{
  "num_hidden_layers": 11,
  "hidden_size": 256,
  "num_attention_heads": 8,
  "num_key_value_heads": 1,
  "head_dim": 32,
  "intermediate_size": 1024,
  "vocab_size": 2048,
  "hidden_act": "tanh_gelu",
  "norm": "layernorm",
  "norm_place": "pre",
  "norm_eps": 1e-05,
  "positions": "learned",
  "qk_norm": false,
  "attn_scale": 0.177,
  "bias": "all",
  "tie_word_embeddings": true,
  "parallel_block": false,
  "init": "normal",
  "init_std_qkv": 0.0498,
  "init_std_o": 0.0,
  "init_std_up": 0.0498,
  "init_std_down": 0.0,
  "optimizer": "adamw",
  "learning_rate": 0.00143,
  "beta1": 0.9,
  "beta2": 0.98,
  "weight_decay": 0.049,
  "lr_head": 0.00571,
  "max_grad_norm": 1.0,
  "warmup_steps": 262,
  "schedule": "wsd",
  "decay_fraction": 0.943,
  "decay_shape": "pow",
  "final_lr_fraction": 0.02,
  "batch_tokens": 16384,
  "max_seq_len": 256,
  "doc_mask": true,
  "train_tokens": 150000000,
  "max_steps": 9156,
  "dataset": "wikipedia_en"
}
MLP neurons of a small language model. Each row is named by its layer, matrix (up: input weights) and neuron, and shows model dimensions 32-159. Each number is 200 + 20 x the weight over its row's rms, rounded and kept within 0 to 999.
After each neuron's rows, "fires after" lists the tokens most often just before its 100 highest values on Wikipedia text that the model never trained on. A number after a token or word is its count.

L2.up901,154,197,220,172,205,196,176,180,229,209,201,203,198,171,228,209,212,234,173,205,208,174,251,194,203,192,233,207,245,227,201,222,189,219,200,202,178,212,188,228,163,186,205,195,191,212,204,205,217,207,172,193,196,205,164,213,226,194,197,187,175,190,204,205,178,202,189,195,200,197,203,200,194,243,211,184,201,211,192,174,201,184,226,182,161,190,229,183,189,205,230,195,226,225,200,227,190,161,189,239,167,238,176,197,228,176,208,186,193,197,175,202,201,211,189,212,215,213,187,175,211,173,185,178,198,138,205,196
fires after: ".\n\n" 36, " |\n\n" 24, "==\n" 11, "\n\n" 11, "==\n\n" 5

L5.up604,192,213,188,246,195,195,200,173,189,192,221,201,193,174,216,177,199,195,202,219,188,213,179,201,199,193,216,195,230,202,161,251,208,233,185,194,177,224,189,213,184,172,196,200,214,168,183,180,189,217,212,202,221,182,191,169,215,192,199,182,196,203,190,194,236,181,205,197,221,177,196,221,191,225,205,207,195,188,163,197,206,204,155,174,190,205,222,198,250,216,212,186,194,204,204,195,179,193,209,215,187,166,200,223,180,224,209,219,183,237,192,210,177,185,151,229,211,194,220,208,204,215,216,228,228,221,226,199
fires after: " D" 15, " S" 12, " K" 11, " t" 9, " Y" 9, "D" 8

L5.up821,173,217,196,215,205,202,185,165,199,193,228,213,196,177,203,176,213,208,190,206,194,217,221,214,171,174,174,245,178,237,208,217,176,215,211,146,189,205,183,190,160,227,188,209,234,203,212,221,215,193,194,211,205,200,215,183,202,190,201,202,178,189,206,233,223,193,147,215,211,255,202,193,134,167,191,192,206,211,222,174,214,206,217,197,227,210,208,188,181,229,204,187,232,197,225,194,206,199,207,215,232,183,194,192,236,216,168,148,238,194,197,206,194,212,167,191,201,192,190,175,212,209,193,192,190,197,179,215
fires after: " t" 29, " h" 12, "ak" 9, " y" 6, " sh" 5, " to" 5

L5.up696,196,177,195,193,223,173,201,165,196,197,217,208,251,191,212,205,192,196,195,224,206,181,244,222,189,179,178,212,230,203,190,210,177,196,193,211,194,243,164,174,198,156,168,175,214,199,209,207,209,182,206,191,214,207,189,172,207,191,209,181,219,247,194,185,213,210,214,207,206,196,201,162,174,176,201,196,191,152,160,202,215,206,196,187,201,200,193,228,216,196,235,207,208,209,206,225,192,217,187,207,167,202,214,187,206,216,216,205,207,191,197,190,163,167,167,204,212,220,203,174,231,216,248,197,218,160,187,200
fires after: " K" 17, " M" 14, " H" 12, " I" 8, " Sh" 6, " O" 5

L3.up620,182,231,230,217,205,170,201,219,193,173,176,188,209,186,217,217,207,175,203,231,194,218,210,198,241,188,214,180,203,176,206,200,211,220,245,194,194,162,206,201,190,199,205,228,188,190,188,189,172,203,190,221,195,198,166,173,193,188,228,209,195,228,234,193,220,182,234,213,193,182,224,240,203,209,242,235,188,202,199,174,234,212,217,178,186,180,194,201,222,187,210,200,204,180,214,188,191,171,192,189,173,204,224,204,199,184,219,209,194,195,216,211,202,230,227,177,199,200,212,204,182,193,210,191,224,203,228,242
fires after: " |\n\n" 23, " —" 21, ".\n\n" 14, "==\n" 8, " List" 6, "\n\n" 6

L4.up77,213,212,215,183,187,185,242,210,199,209,203,218,194,203,200,186,237,206,172,206,189,209,184,198,179,172,195,210,194,250,209,238,182,198,193,218,178,213,205,217,197,211,153,194,224,194,213,231,161,197,206,191,209,189,180,168,171,188,185,199,178,191,215,183,180,216,192,191,204,235,196,218,168,190,203,175,182,207,202,184,205,210,206,181,217,212,201,209,215,200,241,202,254,187,195,191,260,207,208,202,195,194,209,187,237,199,189,149,193,198,181,222,206,172,221,217,230,199,167,210,211,193,182,224,162,198,198,208
fires after: " f" 47, " h" 10, " F" 9, " y" 6

L5.up173,179,202,230,185,193,200,189,189,229,178,224,162,222,201,168,191,183,170,235,206,206,190,192,221,191,156,221,216,168,205,221,193,195,206,207,217,231,198,179,230,148,206,185,218,223,223,184,202,191,192,190,188,188,201,170,206,214,191,205,145,197,187,193,229,218,208,199,210,174,194,203,184,177,199,225,204,214,208,183,156,237,204,176,191,183,190,205,221,216,221,166,182,195,164,211,214,153,183,237,165,200,191,196,194,239,212,201,208,206,193,230,196,196,204,193,208,175,204,204,210,190,172,244,215,200,183,168,197
fires after: " |" 61, " " 19, ";" 9, "+" 4

L4.up955,159,173,191,249,184,209,195,186,219,181,178,211,211,200,194,161,183,194,227,190,206,173,219,197,189,195,171,179,195,226,165,243,183,225,227,227,184,234,204,205,203,209,204,179,196,205,186,211,223,215,201,207,226,197,195,161,192,165,227,198,198,240,199,230,194,203,187,202,210,197,203,208,192,239,192,187,199,165,192,199,216,169,183,201,207,206,207,183,202,233,204,235,197,179,226,194,180,185,217,224,219,143,174,188,242,196,219,195,225,178,188,210,175,186,177,200,200,185,196,195,205,190,200,220,192,196,168,178
fires after: " M" 20, " D" 20, " C" 14, " N" 11, " A" 9, " V" 6

L5.up946,225,229,200,174,170,190,214,179,192,178,197,218,236,193,190,184,204,188,195,177,208,196,178,197,191,187,180,239,203,211,186,226,220,202,223,166,183,188,220,172,201,192,185,233,196,193,185,195,215,200,196,201,186,171,192,209,197,165,218,187,181,195,183,208,221,190,180,198,177,191,196,179,171,183,251,193,239,205,213,177,197,233,180,222,204,209,218,212,203,169,199,176,223,186,206,202,207,253,210,180,187,191,215,199,199,205,184,168,214,217,204,234,189,185,155,215,200,197,194,177,214,195,208,209,195,190,201,198
fires after: " T" 20, " B" 17, " H" 15, " Sch" 5

L5.up753,209,198,196,217,194,154,188,185,195,168,186,211,194,187,210,204,158,225,194,181,215,161,215,217,215,195,191,220,206,189,182,203,210,212,236,200,193,175,203,204,201,213,177,239,238,223,200,205,220,233,175,202,194,203,191,150,198,165,206,221,206,178,190,217,163,193,221,243,225,224,200,206,219,241,216,225,184,180,183,167,230,199,192,198,200,187,191,178,198,205,233,202,194,197,203,224,204,190,193,227,219,222,193,208,209,181,158,179,199,221,203,220,191,200,198,181,226,202,225,178,205,175,202,223,202,202,207,202
fires after: " " 25, " at" 14, " in" 11, " of" 7

L5.up208,180,218,204,225,214,163,198,175,184,199,198,185,204,205,196,150,193,179,242,208,184,212,201,182,180,193,194,175,222,186,138,210,185,187,199,200,197,191,163,206,222,205,196,211,236,158,190,205,218,180,194,211,225,213,206,189,189,197,199,217,166,211,199,215,222,188,190,213,187,209,186,209,175,224,194,212,202,190,220,201,207,204,185,199,202,207,219,210,211,244,200,188,200,204,172,189,223,205,201,234,171,207,232,170,205,222,204,184,205,186,195,185,187,197,194,229,212,201,217,201,199,211,186,191,190,189,206,216
fires after: " h" 36, " l" 16, " he" 9, "h" 9, " n" 6

L5.up405,197,212,207,186,233,194,211,195,197,175,240,185,205,208,197,144,193,201,213,218,187,190,172,182,215,195,180,217,196,199,176,204,217,189,180,193,190,200,182,182,211,208,153,190,212,207,201,208,207,183,183,209,201,158,193,198,188,172,205,198,170,257,212,222,190,192,216,197,210,228,190,224,173,170,211,199,203,192,211,171,168,203,185,181,242,240,192,196,191,220,212,174,254,195,228,199,211,278,193,211,194,214,217,206,200,248,210,216,220,228,189,232,200,217,198,215,189,232,175,185,213,196,193,190,158,202,184,182
fires after: " t" 17, " H" 16, " B" 11, " b" 9, " sh" 7, " h" 6

L3.up812,202,185,214,205,187,200,221,163,201,202,245,233,176,198,176,179,222,213,190,171,210,210,191,198,205,168,181,235,184,218,197,194,175,206,181,242,205,222,164,189,186,222,181,190,231,177,210,247,196,176,200,217,202,167,201,191,209,208,173,211,183,250,202,235,222,205,221,206,192,181,203,201,186,184,223,166,184,200,169,184,204,177,204,180,214,201,199,187,197,220,198,194,193,185,193,199,202,228,193,223,184,205,195,194,219,263,227,221,192,246,183,170,212,165,207,216,171,224,193,198,219,195,213,207,170,218,178,207
fires after: " T" 16, " Y" 12, " W" 8, " H" 7, " S" 7

L5.up962,206,182,213,185,227,208,238,218,207,205,210,211,199,211,213,182,195,193,198,206,223,184,197,194,206,188,185,219,195,207,197,212,201,192,226,225,166,194,207,223,162,206,193,209,208,165,208,214,197,199,194,220,233,196,195,202,193,215,220,226,173,206,209,187,208,185,144,209,199,235,215,201,162,179,220,147,196,203,194,226,201,195,206,217,213,225,184,202,224,194,192,215,217,181,242,207,227,210,226,256,170,194,239,183,211,215,183,166,186,239,194,230,211,177,201,223,192,213,175,197,184,186,159,205,176,149,184,203
fires after: "B" 27, "C" 17, "M" 10, "P" 10, "R" 6

L3.up265,218,173,209,205,226,190,211,184,219,164,225,205,239,207,230,185,216,143,178,206,192,191,174,202,194,208,182,227,189,181,191,215,196,201,201,211,153,179,197,200,157,197,196,180,223,154,171,215,181,196,190,186,202,195,160,176,182,215,202,246,201,187,238,201,232,221,223,207,207,206,220,225,208,183,218,177,177,179,189,158,201,220,209,209,191,171,228,208,196,188,217,213,217,175,215,182,229,222,190,181,186,226,166,217,190,189,192,158,220,216,183,182,232,211,191,242,231,176,215,179,168,214,216,168,169,206,192,203
fires after: " a" 16, " the" 14, " |" 12, " The" 7, "-" 7, " \"" 4

L4.up985,199,202,223,197,188,161,227,188,199,196,199,167,242,219,184,240,181,177,223,172,184,175,195,201,198,178,189,158,221,201,200,196,231,185,233,195,193,206,167,199,225,208,201,187,200,240,192,188,192,209,211,192,161,195,174,209,213,175,224,182,194,197,194,212,186,213,231,200,202,202,211,214,221,228,241,188,195,159,122,161,177,193,193,206,203,167,195,203,221,200,188,169,200,212,206,201,248,176,210,199,190,181,173,208,182,218,208,194,196,223,191,204,201,221,181,217,220,200,202,169,173,193,214,218,195,185,213,221
fires after: " " 57, " D" 12, " V" 9, " R" 6, " S" 4

L3.up206,194,194,223,224,186,187,213,176,231,169,199,176,189,170,212,206,212,180,230,196,224,213,214,211,203,199,187,199,202,183,186,205,222,211,187,199,181,226,199,183,221,164,200,180,226,194,169,205,152,202,169,206,167,198,146,214,179,190,209,219,189,214,262,199,211,225,210,208,187,187,211,211,190,181,206,208,206,177,177,170,212,237,208,211,183,186,198,211,183,233,198,192,188,201,187,207,225,201,198,218,215,161,196,199,182,188,193,183,188,250,165,190,223,182,188,234,235,213,179,194,177,257,246,170,206,208,218,214
fires after: " " 34, " |" 30, "0" 11, "1" 8, " Un" 7

L4.up462,210,254,192,220,191,158,206,173,203,188,190,183,240,164,180,196,209,197,212,207,207,218,207,190,198,196,204,178,212,224,215,185,183,202,219,167,205,249,198,221,182,191,182,207,196,169,216,180,182,175,185,196,233,189,195,189,186,212,193,227,179,188,197,210,229,202,230,208,165,200,178,234,219,204,195,186,198,201,192,205,223,251,185,176,194,203,222,198,188,196,191,176,202,198,230,157,212,202,173,212,198,199,214,217,177,220,178,165,228,217,186,156,176,189,196,225,219,189,232,200,180,202,225,199,212,174,187,217
fires after: " \"" 32, " h" 10, " pre" 6, " up" 5, " n" 4

L4.up379,220,183,203,179,195,225,214,172,197,209,202,223,225,209,217,211,181,158,180,217,202,162,205,211,209,159,166,212,211,231,196,209,213,225,210,202,172,208,195,204,186,201,180,191,180,167,190,214,220,173,211,212,193,186,170,199,191,217,221,194,220,205,218,183,212,205,206,202,219,213,214,197,166,204,209,198,176,200,183,187,184,208,210,218,205,183,235,170,226,205,213,206,207,205,217,182,183,213,213,217,193,176,203,193,238,192,222,170,177,230,208,243,207,141,171,208,196,236,189,224,206,169,215,217,198,157,179,208
fires after: "S" 19, " E" 12, "O" 9, "P" 7, "I" 7, "C" 6

L2.up436,180,194,196,199,197,179,209,203,232,189,197,225,185,175,218,201,216,192,198,201,174,181,231,216,204,201,212,207,199,204,195,190,180,202,210,202,201,197,201,243,154,182,210,178,187,240,185,194,217,213,199,205,199,199,180,221,192,150,203,188,197,184,223,204,197,182,213,200,196,205,178,196,201,245,214,188,248,184,222,171,203,204,226,215,153,169,213,182,211,180,221,200,243,191,210,218,181,182,195,209,175,208,209,183,222,194,196,155,215,201,188,209,202,179,185,226,222,196,172,175,199,173,185,206,208,158,207,185
fires after: ".\n\n" 54, " |\n\n" 14, "\n\n" 8, ")\n\n" 5, "==\n" 4

L4.up584,182,194,197,171,184,233,210,176,212,199,198,217,219,199,202,191,206,209,224,243,186,204,218,193,178,199,195,188,182,182,182,205,169,216,201,188,205,220,170,204,204,204,210,184,191,175,187,223,198,185,212,203,215,202,208,190,201,174,208,206,155,210,185,238,177,218,203,210,193,212,189,230,168,185,212,199,232,145,193,188,179,218,213,207,215,224,174,198,201,223,203,202,239,169,235,195,189,191,177,171,187,189,233,197,173,217,220,222,186,200,183,223,182,202,211,261,219,218,177,223,208,153,199,197,184,200,207,177
fires after: " Gr" 18, " H" 12, " E" 11, " B" 7, " I" 6, " P" 5

L4.up538,199,228,225,241,188,156,203,177,212,226,169,218,249,199,194,195,183,169,194,175,205,203,221,189,199,181,187,185,225,189,211,229,205,195,218,217,166,218,169,206,218,179,208,216,194,206,189,200,174,204,185,207,197,185,194,174,212,131,205,171,211,210,216,219,248,222,205,194,197,199,207,199,212,217,232,183,178,184,157,160,195,169,197,201,201,180,188,163,207,172,207,162,186,223,233,187,198,170,178,198,182,187,211,212,224,224,193,225,216,223,178,199,188,212,179,203,208,218,205,191,195,177,225,216,222,179,237,204
fires after: " " 100

L5.up662,174,203,185,217,177,190,207,163,193,204,268,222,226,210,192,173,200,239,216,158,208,165,243,206,186,218,191,201,218,215,189,199,200,187,226,221,201,195,172,177,198,217,201,216,233,222,215,211,207,202,204,214,204,204,201,191,205,171,219,230,193,209,159,202,226,189,202,231,213,211,184,203,202,233,196,201,176,191,189,201,203,193,216,205,218,199,164,185,231,187,201,206,209,194,201,192,179,221,169,261,206,211,192,197,221,205,208,183,239,185,210,192,171,219,174,174,216,189,193,147,217,185,197,214,208,172,217,206
fires after: "S" 16, " S" 14, "ag" 6, "ad" 6, "as" 5, "al" 4

L5.up482,216,212,186,196,206,224,184,228,197,214,221,205,194,218,211,192,196,212,208,197,166,218,195,219,180,230,180,208,234,183,199,212,223,192,186,176,172,202,192,218,198,224,195,250,225,162,189,239,234,205,197,212,215,192,200,150,204,179,208,158,176,210,209,208,226,189,197,198,196,223,215,199,186,193,246,206,215,210,207,193,203,249,215,215,207,227,198,181,206,225,204,193,189,194,159,216,209,209,190,186,172,182,194,215,186,190,184,163,192,187,232,202,186,174,176,219,189,224,174,213,187,197,204,235,171,208,205,228
fires after: " T" 17, " h" 9, " m" 9, "h" 8, "ok" 7, " H" 6

L5.up1016,218,211,189,196,186,173,214,198,216,185,206,185,194,219,148,197,193,184,175,207,197,174,193,233,182,142,208,219,166,179,190,240,176,250,254,174,185,208,201,176,203,164,188,176,215,245,218,228,207,209,170,200,204,193,210,190,205,154,208,179,167,227,198,189,165,217,199,207,222,218,181,194,199,238,210,199,228,214,183,172,207,170,172,226,181,217,217,220,221,195,204,223,212,195,188,191,208,172,201,175,210,202,189,191,202,191,201,214,217,209,194,171,190,185,189,195,223,233,205,221,221,239,210,196,171,155,195,207
fires after: "1" 11, "8" 10, "3" 9, "2" 8, " near" 7, "4" 6

L5.up378,181,199,197,226,191,165,198,169,205,164,210,190,242,210,200,219,181,175,202,182,210,187,180,154,196,170,206,173,233,212,215,248,187,215,164,208,184,216,168,206,217,161,225,185,199,208,196,184,200,247,194,209,171,187,184,203,186,181,218,218,190,205,201,243,235,200,194,203,184,218,186,191,218,223,216,185,198,157,171,153,181,205,227,206,218,174,201,209,212,224,219,180,187,208,217,172,215,172,173,192,227,190,172,186,216,199,186,233,226,230,179,198,201,193,190,191,192,225,195,205,206,209,228,214,212,206,199,207
fires after: " " 54, " s" 11, " D" 9, " S" 8

L5.up953,216,199,218,221,231,197,226,162,200,169,200,205,206,187,191,205,247,203,193,206,176,206,203,210,168,175,192,258,177,211,184,226,189,195,242,203,197,212,223,209,199,227,188,188,220,180,188,237,200,174,195,221,200,194,191,205,228,149,192,179,192,179,225,197,238,168,216,213,223,198,202,209,170,191,221,181,191,229,201,180,191,208,159,202,212,178,195,187,262,159,206,204,201,184,177,201,167,220,174,167,196,226,231,184,232,198,212,205,217,195,210,198,175,187,182,205,250,241,202,195,197,175,223,202,196,171,184,219
fires after: "1" 18, "9" 16, " (" 13, "2" 7, " " 7, " born" 6

L3.up666,222,222,209,172,201,156,186,194,224,206,170,194,216,197,189,210,210,165,191,171,206,205,203,191,201,199,176,181,165,200,198,168,204,176,281,187,225,206,191,205,214,199,201,256,218,227,211,171,173,217,188,203,196,187,185,209,190,180,234,178,162,196,202,218,201,195,212,211,201,220,216,211,226,212,232,159,161,219,205,159,240,217,182,217,203,215,172,202,217,205,215,217,201,184,188,170,254,185,179,221,194,195,192,216,226,198,205,202,255,228,207,229,223,196,197,203,205,221,207,189,202,203,201,189,208,233,212,199
fires after: " (" 40, " \"" 22, " [" 9, "{" 6, "b" 5

L4.up856,199,224,200,253,171,173,207,184,205,189,187,181,283,180,167,217,212,192,222,190,215,170,233,203,200,192,205,165,206,186,199,225,193,186,218,185,198,204,150,229,216,211,195,197,205,180,170,199,167,213,202,179,179,191,168,192,173,166,241,177,215,189,229,191,188,211,198,219,207,189,188,200,226,211,217,208,167,197,165,188,208,219,217,206,198,215,198,218,220,196,174,198,175,178,231,196,231,176,159,198,198,189,196,204,188,173,198,207,249,174,199,196,169,171,208,196,205,202,219,197,209,208,226,196,202,176,218,224
fires after: " " 87, " Comm" 6, " J" 4

L5.up75,183,201,195,202,187,147,211,167,210,188,197,209,215,167,211,189,177,167,203,232,216,154,187,205,198,207,198,208,209,194,182,231,184,180,178,204,191,212,197,183,178,213,184,210,187,217,187,185,217,237,202,207,173,195,175,156,182,197,211,225,227,196,222,196,242,184,224,225,219,178,208,199,205,182,227,212,185,136,178,132,197,213,205,227,153,180,233,201,194,200,237,211,237,175,239,184,192,241,196,206,200,191,205,208,178,209,195,211,214,243,165,171,216,202,190,184,180,181,188,202,179,206,212,175,201,194,209,198
fires after: " |" 45, " a" 9, " the" 6, " He" 5

L3.up568,188,250,208,225,238,189,232,197,213,219,190,186,224,197,185,232,214,187,189,186,202,231,217,236,233,171,199,169,199,187,185,198,221,173,201,205,196,207,198,170,206,222,216,238,224,184,185,190,202,208,211,220,209,211,203,185,157,191,197,182,194,177,203,206,229,223,208,217,182,199,172,202,201,208,189,202,209,193,176,186,212,222,197,205,213,209,184,208,208,198,218,208,179,222,210,191,217,182,169,228,185,211,187,188,184,200,185,154,187,203,220,216,223,171,169,198,208,199,204,205,215,219,199,210,213,198,202,237
fires after: " (" 38, " V" 8, "d" 5, " " 5, "\n\n" 4

L4.up64,220,218,207,202,232,198,202,189,184,188,214,177,221,187,181,169,204,205,206,216,198,175,180,238,195,191,197,186,189,216,199,167,196,211,199,237,218,205,174,232,201,189,206,228,199,224,224,181,200,193,209,165,204,131,215,206,197,221,197,203,170,224,184,210,197,211,200,214,211,237,180,229,180,211,215,193,180,200,166,184,189,183,172,204,196,208,192,211,220,206,212,231,185,191,223,149,215,247,236,199,149,176,233,200,203,191,208,210,209,227,240,220,188,169,214,199,221,261,183,193,232,184,214,204,198,215,195,204
fires after: " K" 45, " M" 12, " B" 7, "idd" 6, " H" 4

L4.up770,188,224,210,227,199,177,212,156,184,188,201,227,210,201,189,184,216,211,241,167,200,184,195,191,227,191,206,185,220,217,194,218,157,207,195,195,172,212,198,210,204,207,176,219,205,227,230,218,214,191,181,219,194,200,196,217,190,169,213,199,157,223,195,227,158,225,173,197,188,179,182,238,207,204,193,197,206,221,198,149,179,234,224,203,195,183,209,208,173,219,193,175,196,197,228,181,229,217,168,235,204,195,191,202,183,206,174,191,225,247,198,236,198,209,198,208,195,224,137,207,202,186,193,174,210,210,198,216
fires after: " v" 27, " " 15, " V" 13, " dep" 7, " int" 7, " app" 6

L4.up784,186,206,212,227,206,161,203,194,220,184,189,161,207,169,173,191,201,202,216,199,200,215,194,189,219,163,175,194,189,210,197,231,170,207,206,197,207,211,175,207,232,187,180,177,242,213,146,186,185,215,186,208,207,196,211,217,226,172,212,199,185,207,173,243,214,173,229,212,175,218,214,208,229,200,235,203,181,149,180,166,209,201,207,214,203,205,199,209,227,203,203,191,200,205,224,212,226,187,215,187,216,189,192,234,208,220,195,200,238,235,174,185,205,216,184,215,196,244,184,219,188,182,214,185,210,217,158,192
fires after: " " 63, " \"" 13, "-" 6, " |" 5

L5.up849,167,234,214,225,192,172,170,190,204,201,200,215,225,182,184,198,182,173,197,172,189,200,234,206,191,180,200,176,234,197,219,201,208,193,219,196,199,220,199,196,188,180,192,198,218,212,190,216,211,235,169,216,202,211,178,205,234,157,201,189,191,182,233,239,221,206,179,237,197,203,199,195,174,204,168,200,148,210,178,167,206,179,215,192,188,195,206,159,175,201,205,217,192,239,185,183,195,179,172,213,198,205,200,205,234,199,202,235,205,189,189,192,152,206,215,203,209,212,213,231,183,185,226,199,239,183,209,228
fires after: " " 58, " de" 7, "\n" 6, " (" 4

L4.up471,172,208,207,198,207,167,208,209,214,210,211,194,212,186,237,183,182,181,193,245,171,187,232,207,175,210,204,213,190,173,201,226,209,201,233,198,199,179,182,228,174,200,190,189,149,195,207,205,211,200,175,198,202,189,192,185,202,173,215,178,193,185,230,235,243,217,184,210,215,219,210,224,223,183,209,213,241,189,192,159,222,185,184,170,212,188,206,139,208,220,204,165,195,229,184,199,206,186,173,232,209,231,242,197,231,202,209,184,190,193,208,233,187,217,171,197,202,206,201,212,204,224,208,207,213,185,227,196
fires after: ".\n\n" 55, " Party" 9, "andidate" 7, " Team" 5, " |\n\n" 4

L5.up892,213,221,207,195,184,170,192,151,207,185,193,165,234,182,208,213,210,188,234,194,219,205,221,199,238,157,190,236,198,213,203,217,182,217,200,185,179,224,180,247,215,188,174,212,246,181,173,221,172,196,194,167,196,147,177,218,207,171,198,199,185,237,220,200,217,209,204,227,214,177,187,187,215,198,206,177,186,199,176,165,228,198,183,201,207,230,198,194,215,218,213,190,190,180,204,177,259,210,198,156,186,209,202,228,190,219,189,215,228,197,228,201,217,207,221,205,246,240,205,183,223,188,207,226,211,163,192,195
fires after: "2" 74, "1" 6, " (" 5, " J" 4

L5.up319,191,243,190,216,223,190,189,174,214,215,219,225,202,179,196,200,178,183,189,192,191,209,194,189,229,218,200,190,200,226,211,190,187,194,200,158,201,192,192,194,220,205,178,219,211,184,192,187,199,182,219,215,199,181,203,185,197,176,210,179,203,188,214,262,242,206,193,185,173,202,205,204,174,215,190,198,204,202,209,156,201,226,188,203,207,180,139,196,222,220,203,199,193,189,173,215,222,230,205,210,185,160,232,234,174,220,212,200,227,225,237,221,231,159,162,208,198,223,198,213,177,194,228,202,214,223,215,219
fires after: "-" 34, "k" 11, " re" 10, " (" 9, " [" 5

L4.up580,186,248,235,251,212,191,181,211,203,178,171,208,204,169,221,181,236,198,208,205,204,235,218,183,192,199,208,197,201,191,187,185,216,154,195,213,168,184,234,205,201,215,166,197,188,201,174,204,193,222,160,193,193,201,190,192,187,176,200,196,162,182,249,245,215,217,181,236,198,225,188,208,189,194,192,195,186,203,177,174,208,199,151,193,203,189,198,164,225,201,207,210,209,225,164,200,211,238,183,227,192,218,209,217,163,198,194,170,201,207,210,200,159,158,182,218,231,242,209,213,190,246,208,208,208,223,203,217
fires after: " " 18, "1" 17, "born" 12, " =\n\n" 8, " (" 5, "–" 4

L5.up313,194,199,221,222,202,200,199,168,207,183,176,209,228,195,202,192,175,183,195,194,196,184,196,200,176,181,174,208,225,197,196,219,182,228,235,194,185,203,173,184,225,200,188,186,194,180,174,208,213,206,188,227,189,210,167,179,213,189,201,197,195,234,234,246,222,188,209,207,208,179,196,202,171,217,233,193,180,193,162,191,219,194,206,162,203,187,194,211,209,199,210,193,189,177,207,192,188,210,174,163,193,192,216,220,230,202,231,214,231,196,191,212,191,185,171,225,195,212,206,190,210,179,224,204,219,224,199,204
fires after: " A" 10, " R" 10, " M" 9, " S" 9, " C" 7, " H" 6

L5.up888,231,174,207,202,192,193,207,183,186,170,229,181,235,188,147,174,198,214,233,199,168,189,184,193,210,197,183,243,192,181,156,201,227,235,196,215,210,159,186,197,212,205,196,181,228,200,185,235,229,184,210,251,203,207,200,179,193,171,191,179,191,265,192,221,241,197,192,191,210,201,200,213,181,225,192,157,197,204,195,217,186,201,172,225,213,199,201,197,191,210,215,182,191,187,234,162,216,223,185,197,215,227,217,236,224,223,208,178,219,193,213,200,203,206,181,206,171,220,185,183,185,222,244,199,216,206,199,190
fires after: " H" 19, " R" 15, " h" 9, " S" 8, "H" 6, " W" 6

L4.up32,214,221,196,224,208,156,202,212,197,209,197,212,198,203,164,208,184,172,189,203,199,205,176,176,226,205,170,196,208,213,195,197,222,191,218,175,200,148,206,192,229,199,202,185,219,188,181,188,151,192,190,207,169,225,167,201,202,179,238,167,178,185,244,212,171,197,176,207,185,233,191,167,209,209,206,184,178,191,185,187,212,228,207,213,188,178,172,246,202,195,178,200,227,217,163,204,233,214,198,213,184,170,192,236,214,232,197,161,214,223,220,200,230,190,178,247,209,208,201,167,176,213,204,201,205,203,223,218
fires after: "–" 66, "-" 18, " ref" 5, "/" 4, " (" 4

L4.up427,207,227,212,269,211,178,213,203,179,192,201,220,200,207,175,183,228,183,215,206,190,199,185,185,208,188,214,199,177,178,201,198,205,200,197,219,186,184,166,198,187,213,202,183,221,189,189,200,209,208,164,213,179,187,209,199,199,161,201,217,209,220,216,237,184,227,190,222,206,216,198,234,230,213,221,193,225,176,179,178,183,228,217,188,209,183,210,178,182,236,173,155,196,195,216,202,219,201,176,208,201,195,192,245,198,228,202,196,203,233,208,202,173,194,176,201,178,193,144,169,195,223,184,197,234,168,209,235
fires after: " d" 10, " app" 10, " v" 10, " comp" 8, " dist" 6, " Comp" 6

L5.up195,207,235,220,212,221,178,176,214,185,193,175,178,221,177,176,217,215,209,202,174,168,219,204,205,247,180,197,173,175,177,182,237,236,194,204,240,186,220,192,193,217,223,191,217,225,190,189,198,157,234,180,209,180,209,212,205,188,199,189,174,192,197,214,209,194,191,197,230,188,216,223,185,217,207,223,189,216,203,197,150,204,201,207,204,207,228,151,189,201,205,174,203,182,205,199,194,219,216,211,200,212,206,223,219,166,219,195,197,176,202,258,192,225,193,201,228,205,188,185,191,197,231,203,201,234,217,203,234
fires after: " S" 21, "s" 11, "–" 9, " (" 8, "S" 5, "p" 4

L4.up274,193,216,197,176,222,199,204,204,194,207,206,178,227,208,166,210,211,217,201,213,192,195,196,189,206,198,180,178,169,208,184,210,206,200,240,174,181,211,238,200,228,214,182,218,218,200,157,203,205,201,178,226,195,208,177,188,205,149,240,234,166,193,223,252,215,186,198,254,204,208,208,223,182,218,195,185,198,187,209,184,197,197,190,209,183,191,138,202,195,200,193,226,173,173,201,173,218,195,196,193,202,202,179,215,230,223,189,187,227,223,207,220,205,164,201,200,245,244,184,256,175,198,200,201,206,227,218,184
fires after: " (" 16, "k" 14, "(" 7, " K" 7, " con" 6, "U" 6

L3.up874,173,209,187,198,201,191,218,151,203,202,197,231,209,204,209,214,199,212,159,215,205,155,215,195,208,189,180,221,203,177,152,228,200,209,227,216,222,214,170,199,196,192,224,189,216,192,233,226,217,178,209,206,169,179,222,182,222,201,179,201,239,210,188,207,217,162,208,207,208,166,181,200,161,188,198,183,219,178,172,208,171,180,204,200,221,217,197,196,226,233,219,175,204,190,227,199,195,188,217,203,202,195,187,220,207,236,232,189,202,203,199,200,231,203,170,219,198,181,227,191,231,172,196,211,239,174,179,204
fires after: " S" 22, " D" 13, " E" 11, " T" 10, " W" 8, " G" 7

L4.up409,173,215,227,183,203,200,204,192,202,185,181,193,210,209,182,176,191,183,203,202,226,195,185,215,223,180,159,200,226,168,168,211,161,213,219,213,187,196,207,201,188,190,193,187,226,241,170,194,197,202,218,207,219,179,167,189,172,209,229,220,174,178,201,203,229,173,205,181,193,211,196,203,177,202,183,186,219,187,207,187,221,218,169,227,207,171,196,218,184,189,220,207,215,148,247,184,216,232,232,222,212,190,160,197,182,215,221,190,211,237,223,220,227,179,174,207,202,202,198,194,171,169,205,188,189,208,203,224
fires after: "-" 42, " |" 28, " the" 5, "." 4